Weights of a small transformer language model: LayerNorm before each block.
MLP neurons of a small language model. Each row is named by its layer, matrix (down: output weights) and neuron, and shows model dimensions 48-143. Each number is 500 + 50 x the weight over its row's rms, rounded and kept within 0 to 999. Numbers have three digits each.
After each neuron's rows, "fires before" lists the tokens most often just after its 100 highest values on Wikipedia text that the model never trained on.

L13.down439:481494386573412569466517550474491479527518484469515495489492540415511516434461445529367474591463522446581446537403454528524470490579499536499492380455553444625485532525528564536524481522543481443458503597387491529463453476450511555614644575485585511538448557533538485512471455401444499432
fires before: "–", " |", " "

L11.down152:478560515424507565516486411513546416512501457550482558520428453428570550415514497494535472461457495500746625500497565531453452577595615539527526411456521537464492551490479523518430495517510417494497485464521430485453561544499529431516533545539477547509459534522491487475445477520436560426
fires before: " ", " R", " I", " M", " D", " S"

L13.down83:469508467489513549528362484484456577453457514510507586529523493491579539442440404492441503399557536555493507505497590492558529426456520405519566555500540493451436475485420545544479547477463510495433468427488539492510529512500633439467510413477435516516568569518453527510484538418582469502
fires before: "0", "1", "2"

L9.down648:523493513496502490503513443472480475586441479526439511479391559484539460516656642443454500446450525440522555525452489471496494503548529610420610494511511445550500507465473462572397535462493548529516423547561483495449455540468532515557518480406513400378467477562538381578498488494507545457
fires before: " by", " to", " in", ".", "ed", ","

L13.down328:590427443475540429444459447501387455490530373501539563596459529494552512447390514457441513435451545543557451514506542400593462498418501483526544451542502450589553558486372535484426462470639579535545501483498505560559581475450530498479554491530515538515508545483599475539542519521516521395
fires before: "-", "200", "fer", "199", "201"

L10.down589:510477609459446433461351518506510434470504573491495476508586523442506459472485518579519548425389526520444477458593527425538532474404395543354551573515540468410502516509558587467483484541496378505506511510560465468443525473505512546450468571508517516538499569582476493448526586557527538519
fires before: "R", "T", "A", "S", "E", "N"

L12.down293:496404511481510562522446488503460402573529449482524435517445463532493519533568528590467415493427560436369547588470446541559591452493427498487437479468462479522506532516519482529489552497490498489505474554449433492422576415597504395536512483560498452405494550611453445519507436491530504473
fires before: " "

L10.down124:552442455486495480578408539590466458593541475488410418497422476565449563484576559547529426454515452433403531514476576540539456463501407486487539490453437559536539490433500485545485572584463517529407494507516456510443569537540572374548455513492473532475468591598548487457478417526481529395
fires before: " ", "{", "f", " Q"

L5.down217:523472472465554423410485461505593502491458446395486515442414528545484593500544485508438437623497622552442479537489557502383539559519405524477501520535480509549443500503502520549497480488562527528503584463508504509490537452462469461476548536591566607429450498483480436499557477518553567488
fires before: " |", ":", "–", " (", ","

L2.down683:509457501399508432389330459545476468483419431547455527535518408487548472575413527462520484462506414591563527555538594576413525505543523447522519528570506535478503522527437583538530547544441502584560492557531383526493515475494483498548416466436452464459494493476582452504497564529436497553
fires before: "|", "|---|---|---|---"

L13.down515:549417529446492462509437491391485500494474433462502489554470421471524464502528445465493507502493519449457466421553477559484467445622493385525540482599465545567465488464473512523532480540537485491501494420432564433537634536521428545507529498527524495514475534493512540469446486458558459415
fires before: " ", " of"

L2.down478:573516543408497533563488553452531538409417539518511573503528583505494603504544608427464447534538435504359512496514478474529443491544496504482519472508550527491485440466533506588481442425500597474551500482549449427468437505520442514563484482409519539510565488419505440465467441454551521549
fires before: " ", ","

L2.down227:508590568450449431509352462514527447433485514506595477454456613524498443496392497509477536537412504445648435504522523528446456475514512524565555581593509533499533487503494516517473538510554495457527429433437644544442512460476472498534511557434459478500567537490560512568499407514496538568
fires before: " "

L9.down728:505550550533573461534524537477514511402383533452553535464446559513531592467538397419550510559545436461503501549544407564514397515574540427503572469507495448413494541418466436479521468447568595508483531562504430479506436559551599482459471449479522434586472454504509520550574510610496444463
fires before: " |", "==\n", " |\n", "h"

L12.down276:503500552482505576548528443574459592431409511537454459464478422533434529466574435423517469623556499511471571514453587509512439544533559435453535467545407560462493506439553448505428564502479518513426568580511411422518459460497406567491493455481486490570518467540493528509481588601505435555
fires before: " a", " an", " the", " American"

L13.down566:398536532461475439408451582465470576513448508403482522504470474526454499589493546463474580449530450502474518447554514504450618453521477438437518527575514632575508546569523441567505454435479484493553569475499496530516400502508455551528529528485380482490456557521527604609610456486520493448
fires before: " ", ":", " ("

L2.down362:526514472486535386566523417591469535534440574545570510532458566565480539367458609479538535506529514514409434446488516473487516496491489559523497491596488462515529543510547520451569537562543496454558451467455525597388457502526532424590455527488455453478502487498533529499475394426482536532
fires before: " (", " ", "is", "l"

L13.down625:501564445465478529439593536558501501497539474492549471520452460549547490455552527377432533476465485493520579389420541517458581502535466447454550463476531457481473481446513583493539555395418487528498499440506438480543462492476518511534435617566392447594507505532494530498512493442417445494
fires before: "0", "7", "5", "6", "8", "1"

L12.down418:520533578407467523431435514456460401474519458518468510523445562481579428549599480474549481506491523382491484452475499493537526537513446495464597454636383391472509547514565572495465541511538568493506459353463479407609532468500480538515472485575517499520540522519453471471544550445474536455
fires before: " ", "im", "197", "200", " as", "196"

L2.down303:470557450478503464449350409541482520447409509517526456484459472569469485477531567491486492494529479516614572522471523536510468523449511516462492566465493503460523595447464547552555570517511498493535455525458465507615500559552466488428580463546461505515428480538547601556422531527560487550
fires before: "|", "-", "The", "S", "===", "R"

L13.down618:484497531553553476404602517407546521574527429484489486489379477551492499490428476574514479567467453546632447559460431479494487462482421530458496553564525527459525546545587423463450485424506628557520513552555517433474493567516542520582515531575503538542438494513432487479492509598566501578
fires before: "\n", " of", " and", " (", " who", ","

L6.down733:510477573554556515502479460511492531405557540499536520450477514456498545478517506426463478523506455520426549507542512559528469628565550369526542502480449459418455490439543503618365500433488536446583483426534466425584414541605481496463517582472489524625454510443441559525522506505639499513
fires before: ":", "ation", "\n", "ates"

L9.down403:495429574450472520477402435525493471485410471582455407537534483469525450484535481519471555474442520514624514539464521517492499530444483491428552429566432542520524574492474565590532577537544497552563449518499483510543531548555404467466599487530411540481489491542451537454490541474523469554
fires before: "|", ",", "-", "The"

L13.down18:486611448517568462545448518570573567556472521495455492568467549534468548521484427555534438393441568535506468522506505467583523505454580495541491561493437507591489554448523492517498460487525429582429654486503452483542522503412594548572522542506397482454474536482538415530542562446417523495
fires before: "-", "e"

L11.down171:527494476408518402533463572536474529460504426559479531449447572523483514425421444501474430538541504444391408521544445520493482411576539545509512529565424540419462479548487544517409465601479519496452597514418481483543532510513431541432540585469555527456502490500478476507497339437463540523
fires before: ",", " ", " |", "\n", " the"

L12.down61:547563499458467472532492431514539478501502496575530503599460474517475495437521577561531495418473611464660450378433500519467526521405461516504523674532556515432531394501492432490511481520437447504557530459551491549465584495470408467580558536496481542511438509535464528500458459473483558502
fires before: " ", "ro"

L10.down138:509567517467409513557523480546486540492398490492504507517432405533459458541550508446481477510578543577407506534389580517464443533546559533451478507492420570483446490534519444465507546451451517525460488598551432423436561472477511518446487399534447570508518539433529431419542531545506457556
fires before: "=", "C", "R", "M"

L13.down123:477481491408470387518467457463546586411505599447475520527452506441400455588503467453510527562443559453690537421429532535528536532562593482626502440557461538390479489533528502499516456497553483472451549525524551488531477497563487580504567505431547497502513459390563486523449508454530425474
fires before: " |", " (", "–"

L6.down169:411504533489522545478522415511520525457464543494477561467404474472469537465529536545429451463507452434506587450474515537513481544476489434501498503527438408558515541505477525521463571632471531497519422476551508416454483519495422453508480497472326523620443527556547552538527510562516635559
fires before: " a", " an", " American", " the", " born", "yl"

L9.down685:517531525524561530563512376462418526350464510527412439542416535531555574507487526464468508605509610587365507438501507519497522485514473495587528577484418505520566510477425475452539499485574530526500512526523544433531543417398527438526502438452501540519516493494531574495455473559441440572
fires before: " |", ",", ".", " ", "a", ".\n\n"

L9.down523:489479581508508457479419520483466516487461539548537437567573563435515494494549527581581577353452475538480382432559507446548499425486474494425488554593553507463510549517519525429527490446504455527412518525513481481472532371507511472483444452511488517457619538483441435422475580481519480554
fires before: " |", " M", "A", "C", ")", "S"

L9.down74:513514542471488550542521579484472466504529472575411460567476529532483529449546563525487527477596476508589461543463460501379476537512530476466467537502582552577570514539441542510404506567525534426467497573475453516432574504468462451547598409544510487452486500526394385451519463591529413504
fires before: " by", " to", "ed", " in", "able"

L11.down67:543501423495549486462480472324491480460476395441466553567498495508483452363568461541516574470469506499621461524467469463484555483534587534552516545478476442456519549509490477420638494559507426420429411502477464442493588519504557446487564465489491477463487551546463489507516498429458502512
fires before: " |", " of", " |\n", "|---|\n", "|", "."